From a checkpoint of a small transformer trained on Wikipedia.
Architecture: learned positions, biases.
Training: 291M tokens, 8875 steps.
MLP neurons of a small language model. Each row is named by its layer, matrix (up: input weights; down: output weights) and neuron, and shows model dimensions 240-303. Each number is 128 + 32 x the weight over its row's rms, rounded and kept within 0 to 255.
After each neuron's rows, "fires after" lists the tokens most often just before its 100 highest values on Wikipedia text that the model never trained on.

L3.up1576 [154 106 141 154 162 136 105 211 109 110 114 136 153 101 134 126  75 115 179 121 128 138  92 133 125 102 130 175  94 158 113 122 114 114 123 136  61 117  52 162 125 119 181 120 143 168  91 167 122 137 134 122 129  71 122 111 186  99 171 115 108 144 159 118]
L3.down1576 [101  92 134 127 118 170 158  94 118 136  40 166 138 191 117  89 133  99 170 126 174  70 158  77 149 192 135 108 123  85 137 123 142 140 134 119 150 156 123 123 103 164 105 151 128 119  95 180 121 115  94 135  56 107  94 107 114 133 152 162 155 154  93 186]
fires after: "\n", "-", "==", "|", " Years"

L3.up1371 [167 128  77 168  96  89  96  59  95 149 101  99 136  69 168 142 152 116 174  99 165 171 146  88 169 142 177 107  60 157 210 163 122 131 118 199 137 121 153 165 107 130 140 154 116 100 165 176 173  85  86 105 135 213 121 183 111 160 143 135 170 147 147 142]
L3.down1371 [158  89 162  65 143 160  86 179 178 145 167 127 110 113 107 129  79 125 129 104 102  98 123 117 154  98  90 148 211 142  78 154  63 137 114 115 179 144 157 107 120 115  74  85 108 159 138 192  89 137  74 108 133 114 149 116 120 120 112 146 143  92 144  73]
fires after: " was", " is", " a", ")", " It"

L3.up1433 [ 98 146 101  93  89  79 156 169 115 165 104 171 151 186 148 136 149 136 139 131  86 196 117 130 175 110  93 112 125 109 154  83 126 120 153 126 138  87 141  96 107 123 118 102 148 151  99 196  85 174 126  82 128  88 127 192  60 111 128 158  74  90 152 152]
L3.down1433 [ 75 176 197 172  76 118 154 128 170 120 167  81 146 153 165 146 109  79 109 152 200 134  94 100 153  96  99 123  93 122 115 127 139 175 114 217 186 122 159 158  87  97 165 132 144 152 126 160 148 136 104 150 141 170 144 152 171 135 102  70 124 116 117 108]
fires after: ","

L3.up1544 [105 108 103 140  99 170 118 125 194  94 126 106 146 108 129 137 144 156  89 117 193 127 161 178 106  84 119 174 142 146 154 213 106 168 132 159 174 104 140 112  90 168 105 157 134 143 147  98 129 126 139 177  54 162 176 141 144 146 134 168 137  82 158 130]
L3.down1544 [158  66 128 172  78  76  69 161  97 178 128 160 160 134 109 120 161  96 155 155 123  97 139 143 109 125 157 109 132 144 124 103 118  88 136 201 137 110 161 129  74  83 131  86 106 105  98 145 119 150 114 114 126  68 114 142 145 119 122 102 163 136  56 164]
fires after: " the", "The", " The"

L3.up1377 [113 125  98 162 171 155 142 143 111 138 182  84 121  84 122 108 148 102 182 114 118 111 131 127 165 133 118  81 117 153 109 160 155 178  93 123 144 161  71 136 140 180 150 113 108 153 106 121 159 124 119 175 154 110 117 223 167 178  91  95 162 128 120  91]
L3.down1377 [ 85  68 118 114 112 133  62 117 146  93 104 114 111 128 180 104 157 101 149 158  97 142 166  95 159  65 138  68 170 191 125 105  68 136 201  56 104  87 156 126 177 208 164 123 123 162  68  96 128 120 137 161 105  91 105 136 143 112 163 172 136  53 147 138]
fires after: " the", " a", " The", "."

L3.up11 [143 110 100 176 191 191 139 134 168  65 147 115 164 172 200 108  94 166 137 130 158 107  98 160 143 123 105  96 128 185 110 165 163 135 146 142 100  44 141 151 124 135 150 142  98 132 111  85 105  90  70 203 149 145 115 136  81 168 122  66  87 144 117  81]
L3.down11 [119 103 108 190 163 122 123 103 132 147 156  99 162 216  17 152 155 171 175 148 119 179 118 171 203  90 130 122  95 156  91 117 133 131  49 180 125  97 111 145 129 119  89 150 132 166 211 129 125 116 119 110  70 176 164 122 132 145 120 114 165 114 144 133]
fires after: " the", "==", "===", " in", " ("

L3.up1423 [128 131 203 124 152 154 125 146 169 145 137 116 146 151 134 116 133 195  96 190 136 160 179 152 180 154 134 129 146 102 168 140 134 109 129 158  65 141 148 107  87  99 119 129 141  89 109  81 120 111 174  97 119  68  96 108 106 148 106 173 123 107  79 123]
L3.down1423 [164 146 145 106 144 147  97 106 120 135 100 148 181 109 191 148  68 108 162 157 114  71  78 105 156 133  81 201 152 111 150  56 126 144 152 160 166 200 127 143  94 145 102  69 146 143  71 133 111 116 179 115 125  83  90 137 147 111 187 142 153 182 115 161]
fires after: "==", "|", "===", "\n"

L3.up976 [172  78  87 162  90 127 170 109 150 124 161 100 114 164 157  76 141 164 129 131 162 111 106 130 118 158 120 136 143 149 153 145 138 175 147 122 110 148  81 148 121 161  88 131 144 111  99 147 137 133 113 119  97 118 170 111 167 144 136  87 139 161  38 187]
L3.down976 [170 105 134  99 129 193  62 146 157  51 122  74 108 143  93  66 146 100 171 187 114  43 148 155 126 198 128 142 125 105 201  99 142 129 147 105 122 123 139 144  97 106 142 162 141 118 109 111 174 124 161  75 123 121 165 140 145 188  62  93 145 109 150 132]
fires after: " as", " a", " an"

L3.up54 [ 97 138 136 114 137 109 170 147 119 124 154 122 129 125 117  69 129 141  81 108 110 156 179 176 126 102 101 101 126 149 114 106  64 119 105 156 167 108 102 106  90 113 151 131 143 118 135 159 110 118 117 123 167 182 117 121 132 143 135 128 101 141 149 112]
L3.down54 [158 126 183 161 167 124 121 157 169 104 161 219 180  74 126  96 153 123  86 108 117 153 172 153 138  37 138 136 137  95 107  85 102 175  21 160 142 125 140  93 156 141 121 128  97 177 101 166 114  55  98 116 202 152 167 124 112 135  93 182  97 151 134 116]
fires after: ",", ".", "born", " |"

L3.up261 [105 112  97 131 136 146 126  91  93 157 136 160 105 138 132 163  54 111 104 152 153 170  77  92 102 146 156 106 168 145  83 165 107 164 116 132 130 126 115 155 112 157 122 218 152 156 130 157 118  56 126 110  80 121 127 101 109 145 178 162 122 105 127 127]
L3.down261 [150 172  91 134 112  88  75 130 107  75  94 115 131 111 135 121 116 111 155 180 108  58 145 139 129 137 157 181 124 137 110 229 105 145 132  87 201 185 148 158 137 155 117 144  87 133 157  89 100 139  92  90  31  91  74 174 178  91 123  86 130 125 102  98]
fires after: " the", " a", " his"

L3.up1512 [ 70  82 124 137 128 146 134 165 121 142  45 166 139 128 109 152 131 161 134 123 106 104  97 142 180 120 118 129 137  74 131 128 164  53 134 121 124 134 132 120 151 130 123 147  94 148 101 202 130 162 127 138 179 151  99 130 174 147  44 182 138 124 151  98]
L3.down1512 [158 187 192 114 167 115 129 108 132 109 133 152  99 146 147 149 160 125  93 142 155 132 128 111 115 163 119 119  78 154 124  91 104 132  90 161 153 138 105 116 111 139 110 156 162 101 106 135 131  79 121 104 172 141  99 158  63 152 178 127  82 122 101 155]
fires after: ",", " such", " well"

L3.up1699 [ 95 106  90 124  68 130 132 108 146 113 145 153 137  60 175 186 154 113 101 100  87 171 124 158 145 144 133 157 121  97 108 102  67 174  87 141 162 164 156  97 159 127 175 173  75  90 157 182 135 128 143 106 101 134 189 175  94  92 131 161 177 104 151  89]
L3.down1699 [177 158 102 109 164  89 145 118 126  66 199 105 117 152 116  78  87 104 102  90 116 109 155 146 129 110 123  92 112  67 107 143 127 189  95 158 184 137 139 131 208 122 180 112 127 163 115 148 106  83  78 142 106 168 182 143 100 153 148 119 135 169 116 105]
fires after: ","

L3.up1277 [141 122 164 150 117 150  98 148 103 134 162  75 113 155 120 163 135 115  88 167 139 146 153 167 119 122 132 139  39 101 122  84  70 117 167 121  97 163 153 158 132 176 156 183  95 106 151 122 121 116 130 160 174 116 145 143 156 135  91 124 138  20  92 120]
L3.down1277 [168  57 118 175 115 122 121 154 108  66 159 179 189  87  85 103 159  91 117 156 156 146  72  97 127 103 181 105 159  79 146 124 101 186 128 100  83 140 134 118 147 144 122 117 130 134  99 118 127 101  95 124 101  72 119 106 129 134 142 185 188 125 126 167]
fires after: " for", " of", " as", " after", " to"

L3.up447 [114 126 102 131 128 128 126 144  87 126 106 159 154 121  46 135 156 143 110  98  81 159 174 152 122 118 161  93 117 104  75 131 145 149 111 167 117 181 137 176  83 138 126 165 171  87 168 127  66 184 103  97 155 137 111 128  36 150 120 171  87 110 138 124]
L3.down447 [196  89 181 134 112 156 146 119 181 161 121  98 142  92 133 143 143 133 155 133 122 128 152 141 117 165 175 172 105 141 151 144  76 169 149  73 142 114 121  90 158  99  97 115  94 108  38 176 130  98  88 164 147 114 119 144  86 159 109  95 114 133 124 141]
fires after: " that", " and", " but", ","

L3.up282 [134 101  79 158 129  99 121 134 150 130 122 116 134 145  59  97  82 141 115 157  86 119 122 150 130  82 148 116 113  94 132 189 169  62 124 102 145 128 103 196 129 153 153 115  77 147  68 125  60 103  25 126 160 120 162 166 129  96  94 156 174  95 111 172]
L3.down282 [143 147 151 122  70 119 123 138 120 126 128 125 196 147 139  79 141 113 175 195 121 148  45  92 116 150 100  95  91  85 117 129 152 168 145  80 114 112 150 136 124  97 223 118 133 117 117  93 144 142 127 144  82 104 104 145 105  96 149 123 156 128 107 192]
fires after: " on", " the", "On", " On", " a"

L3.up118 [155 109 107 126 110 189 113 114  91 148 181  98  82 112 133 129 121 112 153 156  99 139 165 121 180  95 150 128 139 138  68 141 108  74 114  79  96 150 127 179 118 154 150  98 172 215 146 127 108 167 130 150 188  89  96 123 141  95 207 110 149 140 145 120]
L3.down118 [109 154 119 123 104  67 134 186  97 105  92 128  79 134 155 134  92 183  31 121 146 150  97 112 175 158 131 123  95 160 116 199 117  68 168 147 140 182 177 167  83 177 118 113 129  94 176 199 129 116 145  91  44  60 142 131 138 101 140  80 107 112 130 106]
fires after: "'", "’"

L3.up381 [152  94 120 147 172 120 102 110 120 151  86 156 168  52 160 146 133  63 139 124 166 137 143 109 143 143 113 102 137  94 102 141 102 153 130 138 117 132 139 105 115 152  96 138 168 146 146 134 117 101 156 174 118  86 116 127  79 200 185 135 172  88 144 113]
L3.down381 [134 142 121 164 140 165 126 117 182 127 163 127 176 150  96 127  42 131 110 101 198 146 164 160 140 161 199 157  50 129 146 102 155 102 170 119 167 103  94 164 116 144 150  74 159  74 117 175  99 167  89 118 173 149 143 139  79 119 184 114 111  93 130 186]
fires after: " (", "\n", "-", " \"", "===", "\\"

L3.up205 [144 112 108 135 151 160 139 174 103 141 103 140 128 151  74 120 173 104 149 114 146 111 121  69 119  99 128  51 163  39  57 115 181 131 113 162 121 125  82 127 152 147 123  92 123 137 177 122 123 159  64 110  76 149 109 143 157 117  93 158 154 143  88 176]
L3.down205 [150 127 121  86 137  69 203 191 152  87 144 143 130 126 141 161 140 118  82 178 134  75 113  80  89 140 141 124 172 154 154 133 149 152 175  98 117 104 185 144 118  85 162 144 123 127 139 173 101 164 143 115  72  76 134  54 132  81 115  96 173  48 148 116]
fires after: " to", " would"

L3.up1491 [164 145 156 168 152  99 150 187 133 135 114 164 123 128 191 108  98 153  82 127 165 164 127 148 117 152 145 159 150 102 131 100 114  89 132 102 138 143 144 113 147 157 114 117 108 165 112 135 179  73 122 139 137  63 117 107  45 124 134 114 168 162 182  98]
L3.down1491 [166 165 146 106 102 117 145  92  56 156 222 130 115  88 192 122 129 159 116  90 189 163 151 108 132 142 126 120  84 122 107 111 128 111  82 152 155 142 133 188  99 122 181 135 118 138 134 105 147  94 115 115 109  94 155 181 157 150 115 139  93 119 134 104]
fires after: " is", " was", " are", " were", ",", " the"

L3.up346 [104 145 100 147 131 172 141 136  76 123 141 113 116  92 126  96 109 152  90 131 191 164  73 103 142 174 139  96 131 107 105 153 117 152 163 162 144 146 137 163  96 137 130 167  71 174  88 146 127 179 140 147 166  95 177 156 138 155 140 155 165 154 129 151]
L3.down346 [165 145 146 136 145 114 124 138 110  96  97 113 164 108 142 152 102 142 137 112 142 132 132 190 173 151 129  98 145 104 120 138 188 154  92 162 145 141  90 102  19  90 156 139 155 184 125 118  51 150 119 135 104 151 148 151 124 154 154 126 118 130 152  60]
fires after: ",", " (", " |"

L3.up1768 [101  98  66 173 138 175 127 126  36 145 118  63 133 120 196 134 133 121 121 102 137  91 132 126  95 118 175 131  88 154  73 175 121 171 182 142 163 123 124 133 134  99 171 108 171 133 101 152 112  87 172 170  69 153 127 132 129 163 154 129  84  89 142  92]
L3.down1768 [ 86  88  94  99 131 132 146 104 144  56 135  89 152 140 145 149 118 116 173 159 147 165 115 122  56  84 130 182  99 131 129 131  90 163 166 129 180 177 145  67 223 155  90 153  96 131 154 130 145 183  95 118 152  93 127  82 108 113 114 105  69 105 112 101]
fires after: " the", " No", " a", "The", "s"

L3.up212 [139 134 100 153 143 156 170 120  81  96 172  78 189 104  66 112 155 138 108 150 163 129  98  79 179 133 125  70  87 137 119 141 130  92 155 100 151 136 112 167 153 118 103 154  81  72  98  11  88 174  31 112 104  79 109 186 134 180  79 169 125  99  60 166]
L3.down212 [ 96  64 109  98 138  97 122 133 106 231 128 107 163 148 148 120 163 120 124 108 137 122  83  51 145  99 101 159 128  77 116  83 177 175 164 156 128 152 175 177 104 157 117 123 115 110 141 117 147 129 138 140 109 113 180 124  85 115 131 148 166 158 137 141]
fires after: ":", "\n", " Year", " of", " to"

L3.up1292 [167  86  87 116 130 138  79 163  21 101 149 127 140 125 163 124 158 153 119 164 133 102 143  78 162 125 114 134 153  96 141 116 149 119 124 173  86 162 111 198 179 150 138 164 164 143 100 129  95  89 158 115 113  73 130 147 168 122 118 102 133 110 144 147]
L3.down1292 [136 150 101 167  49 110  93 132  79 126 112 139 137 113 197 134 131 171 136 167 139 146 111 115  99 181 117  74  59 152 143 133 127 111 149 100 176 163 140 122  98 133 102 152 122 141 187 153  90 184 131 193   6  62 105 144 111 127 149 124 137  72 107 136]
fires after: "'"

L3.up560 [192 164  62 126 151 141 167 195 143 121 103 127 106 149 130 113 121 155 112 155  88 101 118 110 179  94 125 129 143  92 139 173  85 160 183 141 105 121 153 134 157 105 122 169 139 149 139 137 128 172 123 143 119 106 148 113 178 127 110 145 169 112 135 117]
L3.down560 [117 131  38 104 125 104 133 194 161 166 166 186  89  51 134 184  93 156 117 140  70 117 134 126 232 147  97 102 186 155 106 117  99 134 156 129 107 102 111 105 140 117 119 164 135 140 109 117  68 215 101 122 130  66 119 145 190 160 141 148 132 173 134 133]
fires after: " to", " Award", " can"

L3.up618 [111 113 107 122  79 181  93  87  81 139 183 168 142 124 114 158 142 120 181 168 121 214  64  91 128 136 129  86 142 166 166  96  97 113 125 113 173  84  81 114 120 133 105 155 155  95  62 179 125 122 177 131 119 160 130 135 105 119 167  98 168 118 123 105]
L3.down618 [122 169 137 136  97 159 137 130  98 160 115 127 177  84 163 202 110 154 125 135  94 169  80  96 148  93  98  97  86 114 137 154 133 139 128 146 108 112 183  84 122 155  93 136 149 121  93 142  91 180 151  97  94 119 130 131 208 148 141 103 142 110  68  75]
fires after: " a", " |", " an", " was"

L3.up1772 [155 141 129 109 123 171 136  99 148 109 143 136  86 148 191 129 119 158 204 115 103  88 132 186 114  61  93  59 105 134 135 161  67 175 125 124 147 122  84 128  96 209 101  76 106  92 126 155 110 128 122 154 146 113 148 129 139 169 114 143 122 158 158 147]
L3.down1772 [161 164  62 120 103 134 130 133 152 114 125  94 133 139 118 110 100 135 140 132 152 149 127 147  58 119 137 113  93 126 130  68 137 128 167 180 133  79 154 142 145 149 149 183 111 141 158 188 152  81 130 137 131 175  89 183 127 154 132 111 105 151 110 126]
fires after: " the", "-", "==", "\n", "|", "The"

L3.up216 [183  38 161 159 155 140 156 180 120 123 117 120 133  97 110  85  86  79 139  76 138 133 112 107 106  78 106 124 160 119 131 156 183 139 106 191  82 149 176 137 158 177 119  81 120  96  83 161 169  73 151 158 190 141 116 110 168 161 187  80 109  69 183 135]
L3.down216 [148 168 171 206 117 129 156 198 124 188 106 141  95 142 122  68 174  96  96 164 117 129 109 116 135 158 124 112 154 129 161 146 156 163 126 157 181 147 121 149 137 109 126 142 125  87 153 137 119 205 137  55 116 191 122 121 154 150 134 115 157 108 121 148]
fires after: "|", "\n", " Preced"

L3.up465 [143 213 180 108 137 104 118 145  76 147 125 136 110 168 134 100 153 130 106 124 132  78 115 132 198 127  99 157 153 154 119 135 108 142  81 123 149  85 139 106 104 149  94 114 162 154  76 168  80 103 100 155 130  99 117  98 122  97 140  95 162 113 137  71]
L3.down465 [183 107 150 110 176 102 154 180 110 128 135  89 180 113 136 166  76 186 140 102 114  45 150 157 213 158  98 121  61 133 123  99  78 107 120 137  90  90 119 106 171 117 130 142 156 102  86 167  96 116  96 173 123 143 146 156  73 178 128 109  99 117 151 131]
fires after: ",", "),"

L3.up1385 [162 192 117 172 161 105 119 125 120 104  79 109 112 186 131 155 102 156 131  91  83 173 202  99 189 103  93  87 119 137 156 121 137 114 114 192 150 110 125 148  68 159  84 121 142  75 137 106  62 165  84 119 140 108  83 132  92  74  74 122  92 157 159 176]
L3.down1385 [142  95 180 145 163 128 186 124 136 131  98 200 120 174 116 181 132 125 130 122  97 151 121 138 115 112 158 136 154 139 158 144 102 182  87 135 143 133 177 145 114  86 103  72 130 138 110 117 122 146 113 150 180 185 142 111 121 133  95 144  95  95 116 179]
fires after: " and", " was", " but", "'"

L3.up993 [149 107  53 182  83 112 101 135 123 125 162 151 120 116 177 136  98 122 177  83 145 102 106 194 110 186 108 154 125 179 130 107 156 150  97 120 121 183  88 150 122  75 124 163 105 128 116 109 173 162 129 148 123 139 137  91 153 158 121 155 129 102 115  69]
L3.down993 [ 81 174 156 143 153 124  73  72 131  81 153  89  93 128  71  98 129 145  79 158 163  83 123  20 117 170 143  90 101 119 165 126 152  60 120  72 138  75  94 116 206 201 131 108 145  78 159 136  87 162 108 144  67 146 123 157 127 157 113 181  97 129 162 184]
fires after: "|", "\n", "-"

L3.up550 [ 93 149 103 134 122 125 191 121 120 181 134 113 140 152 141 140 114  68 170 115 112 157  99 182 107  87 121 202 180  89 159 177  80 166 185 114 103 114 101 106  98 151 134 128 104  79 164 132 183 153 147 101 138 126 111 129 136  66 131 123 111 159 137  83]
L3.down550 [142 128 189 177 142 131  76 166 118 119 144 173 209 153  66 112 135 156 157 128 146 117 114 131 136 140  79 131  86 162 157 119 126 152 190 154 131 151 118  75  91 127  55 128 179 121  78 151 131  83  76 126  99 129  80 157 187 175 139 116 118 123 142 135]
fires after: ","

L3.up1344 [163 116 125 130 148 157 144 138 138 120 100 120 131 189 113 110  72 157 123 146 159 125 141 180 136 161 137 100 133 108  54  94 159 124  64  85 116 163 122  83  99 132 142 159 104 139  79 159 127 102 188 119 128 149 144 108 117 104 118 121 113 116 113  77]
L3.down1344 [127 153 146  98 206 138 132 141 103  68 182 156 120 122 166 155 124 128 152 140 114 133 137 153 100 119 139 115 124 104 130 169  85 128 137 118 255 146 159  74 127 143 128 110 161  74 116 121  74 133 106 117 104 119 168 160 161 104 188 128 120 156 135 114]
fires after: " the", " a"

L3.up1547 [ 59 158 119 131 122 108  72 132 129 131 182 126 135 150 133 122  71 138 140 136 137 134 128 148 107 175  81 175 179 112 117 173  91 142  80 146 163  95   0 117 106 151 110 155 133 135  80 142 134 186 129 108 140 178 116 129  70  27 125 121 165 113 126 128]
L3.down1547 [ 82 126  75 140 156 132  96 145 138 114  66 106 139 129 146 112 106 134 130 140 144 130 171  67 135 127 168 109 125 157 144 163 121 118 225 122 176 159 111  99  99 121 141 156 158 122  57 105 156  71  89 112  83 113  85 138 146 128 111 124 128 161 127 198]
fires after: ",", " a"

L3.up1469 [ 71 147 132 116  85  98 117  91 109 128 110 112 189 156 122  84 154 123 155 189 103  89 154 107  81  86  84 100 142 139  93 131 136 155 138 152 103 144 115 183 123 118 131 111  90 108 156 159 115 138 118  60 122 120 141  95 195 112 159 122 115 116 107 113]
L3.down1469 [154  69 106 100 115 158  93 164 163 136 113 104  94 160  75 146 128 133 108  58 207  58 145 103 141 117 158 163 184 162 188 190 180 114 176 134  99 138 138 174 130 152 135 151 120 155 178 147  93 165 191 137 145  92 130 125 202 125 132 146 142 136 114 139]
fires after: " to", " and", " who", ",", " can", " which"

L3.up1689 [149 127 173 112 150 105 164 164 177 160 117 161 177 158 121 162 167 171 186 165 165 159 153 116  98 138 136 105  93 145 144 150 127 108 109 123 101 162 134  84 145 109 153 135 145 165 140  63 134  64  91 143 141 148 142 158  83 149 139 182 130 146  98  61]
L3.down1689 [112 109  97 109 109  62  86 135 136 141 127 115  87 102 150 143  92  84  63 152 136 126 227 157 124  77 189 111 147 163 129 113  87  91 132 118 135 146 135 109 158 143 107 181 125 172 141 163 118  98 108 133  89  93  93  93 122 154 181 119  91 129 138 111]
fires after: " the", " 2", "The", " his", " Their"

L3.up376 [ 75 105 130 165 104 127 129  73 114  96 128 136  87  94 139  84 186 121  67 147 129 156 154 120 184 176 160 124 136 128 131 142 138 145 145 106 143 135 124 118 140 171 138 140 129  48  71 149 138 133 140  71 148 113  98 143 121 103 120 137 199 151 116 121]
L3.down376 [120 109  98 127 151 149  86 144 133 138 124 142 156 144 143 151  87  95 145 123 133  53  98  45 116 115  95 150 129 209 100 140 150 129 106 122 133 150  81  78 148 125 117 162 138 104 133 195 131 125 148  56 143  63 115 164 135 144 144  87 133 146 163  89]
fires after: " a", " received", " an", " made"

L3.up1735 [115 116 164 144 160 139 125 108 144 139 145 105 134  88 200 133 138 126 119  51 148 118 148 117 111 114 132  87  66 108 179 192 150 134 140 136 133  96 111  98 166 117  52 122  95 189 128 132 129 151 162 166 172 110  76 162 149  73 140 150 160 124 143  97]
L3.down1735 [ 79  96  95 121  51 124 105 163 118 154 104 105 106 153 144  63  97 142 172  77 150 158 160 129 134 126 163 160 184  94 137 118 119 133 104 116 126 148 137 167 129 127 106 206 138  36 128 114 115  94 184 107 146  94 137 151 120  46 175 138 142 118  83 135]
fires after: "\n", ",", " M", " G", "B", " 3,"

L3.up164 [ 79  89 100  99 148  63 122 168  97 180  81 109 107 118 119 122  81 108  64 145 134 158 156 127 111 148  83 140 164  86 170 105 124 111 145 146  97 123  87 166 158 155 185  88 161  59 162 166 145 156 140  58  66  66 159 112 105 124 102 173 163 110 131 118]
L3.down164 [138 167 120 156  95  29 111 106 134 111 128 146 165 135  77  48 115 105 143 122 109  79 143 137  89 155 153 130 111 138 146  46 126 117 126 152 137  52 139 155 115 144 109  97  98 186 106 165 139  76 111  73 108 109 113  84 179 121  98 165  84 121 145  84]
fires after: ",", " as"

L3.up898 [107 122  99 127 178  98 197 131 111 158 108 167 156 150 135 147 147 144 134 136 110 102 123 154 135 134 109 151 125 111  84 147 121 113  79 119 175 174  78 105  99 181 125 145 142 123 181  78 111  93 128  67  90 106 128 143 162 174 174 167 165 140  95  99]
L3.down898 [110 130 129  96  49 162 167 130 187  77 142 104 116  97  75 156 139 129 114 147 104  94 114 121 143 139 173 128 162 163 105 150 100 108 152  70 143 141 197 147 115 168 161 107 124 221 154  95 127 127 111 153 121  71 203 138 102 154 127 113 150 120 153  71]
fires after: "'", "’"

L3.up1331 [189 136  78 158 113 163 133  77  86 118 162 110 158  79 159 102 155  97 185  88 109 149 114  85 187 107  71 115 105 107 133 106 188  69  92 165 140 121  71 145 209 102 136 109 168  34 117 148 119 134 116 120 166 146 148 109 109 127 125 120  81  83  92 109]
L3.down1331 [126  91 128  68 100 133  87 145 120 136 139 110  94 183  87  91  73  96 216 124 122 100  93 120 118 153 190 113 129 140 134  86 235 144  83 113 130 137 119 130  93 168 127 105 122  92 102 121 146 189 118 127  72  66 143 129  90 145 119 126 126 123 138 122]
fires after: "|", "\n"

L3.up651 [168 133 123 109 102  84 130  96 134 148 224 163 122  97 178 156 120 104 150 125 133 154 118 129 147  62 163 106 113 120 154 119 107 108 152 155 114 102 132 143 174 139 138  83  53 106 121 177  79 143 137  83 116 125 132 161 140 123 133 164 106  61 126 117]
L3.down651 [138 160 123 117  96 196 145 125 195  64 105 108 115 133 140 111 160 104  91 116 138 116  75 103 131 146 117 186 147 127 135 128  96 163 123 147 189 145  97 138 160 130 141 151 103 127 171 122 119 110 117 147 128 119 128 112 167 104 136 174  94 147 119 127]
fires after: "|", " Website", ")"

L3.up1764 [126 173  99 137 173 153 168 143 194 119 121  78 169 110 132 115 153 216 139 101 153 104 105 177 112 130 136 140 134 187  61 142 142  89  95 160 114 108 141 115 133 150 130  70 104  99  80 133  72 169 125 154 151 173 126 124 106  95 140 161 123  92 110 114]
L3.down1764 [113  91  91 136 105  98 167 114 145 128 102 178 141 110 143 157 101  67 110 158  62 149 104 128 152 144 129 148 177 110 183 131 118 113 113  86 127 147 108 119  54  87 126 136 165 123 128 158 150  98 137 116  97 136 103  88  77 163 103 106 183 177 102 140]
fires after: " The", ".", ",", " that", " the"

L3.up793 [132 151 114 149 117 178  48 146 153 135  95  75 156  99 152 100 138 147 133 102 136 110 112  99  72 119  75 190 104 178 150 177 142 132 127 167 172  98 134  70 142 168 131 125 105 135  57 102 107 111 147 156 102 122 144 146 171 136 121 162 153  81 160 117]
L3.down793 [117 150  98  57 112 128 136 137 108  56 115 140 139 121 162  96 177 104 101 119  75 128 141 116 108 151 148  97 184 137 161 127 130  91 192 188  86 168 170 166 119 137 168 123 118 122 128  83 140 108 134  84 108  93  82 140 132 167 116 136 125 119 124 150]
fires after: ".", " The"

L3.up1625 [174 121 113 127 131 144  86 134 143  91 167 114  93 103 136 190 157 127 151 133 135 109 178  78 109 133  95 178 188 106 125 150 138 125 134 143 178 104 152 103  87 168 110 156 167  97 183 169 153  98 155 108 123  82 204  88 142 174  86 145 143  88 120 105]
L3.down1625 [162 118 175 153 105 109 125 143 211 163 150 116 115 111 119 175 156 103 108 161 148 106 164 170  72 178 126 150 142 135 139 128  92 162 113 159 145 179 129 123 177  89 189 113  88 101 116 152 145 150 154 157 105  98 121 205 122 145 116 135 101 145  77 132]
fires after: "\n", "-", "|", " and"

L3.up1507 [135 117  72 117 147  79 108 129 107  50 135 103 108 102  98 168 113 110 157 173 140 164 124 142 106  84  77 184 125 147 123  90  77  86 150 162 145 115 110  57  91 135 149  49  67 108  89 128 122 143 148  75  92  79 135 141 121 121  79 127 163  95 147 158]
L3.down1507 [162 119  72 134 123 134 144 110 137 108 128 141 164 127  66 107 166 131 188 114 173 159 150 181  79 201 148  91  97 156 176 135  69 161 124 132  54 135 129  76  56 117 189  63 131 133 108 115 138 103 153 136 141 150 137 136 172 164 120 148 121 138 124 175]
fires after: "\n", " on", "On", " On", " Battle"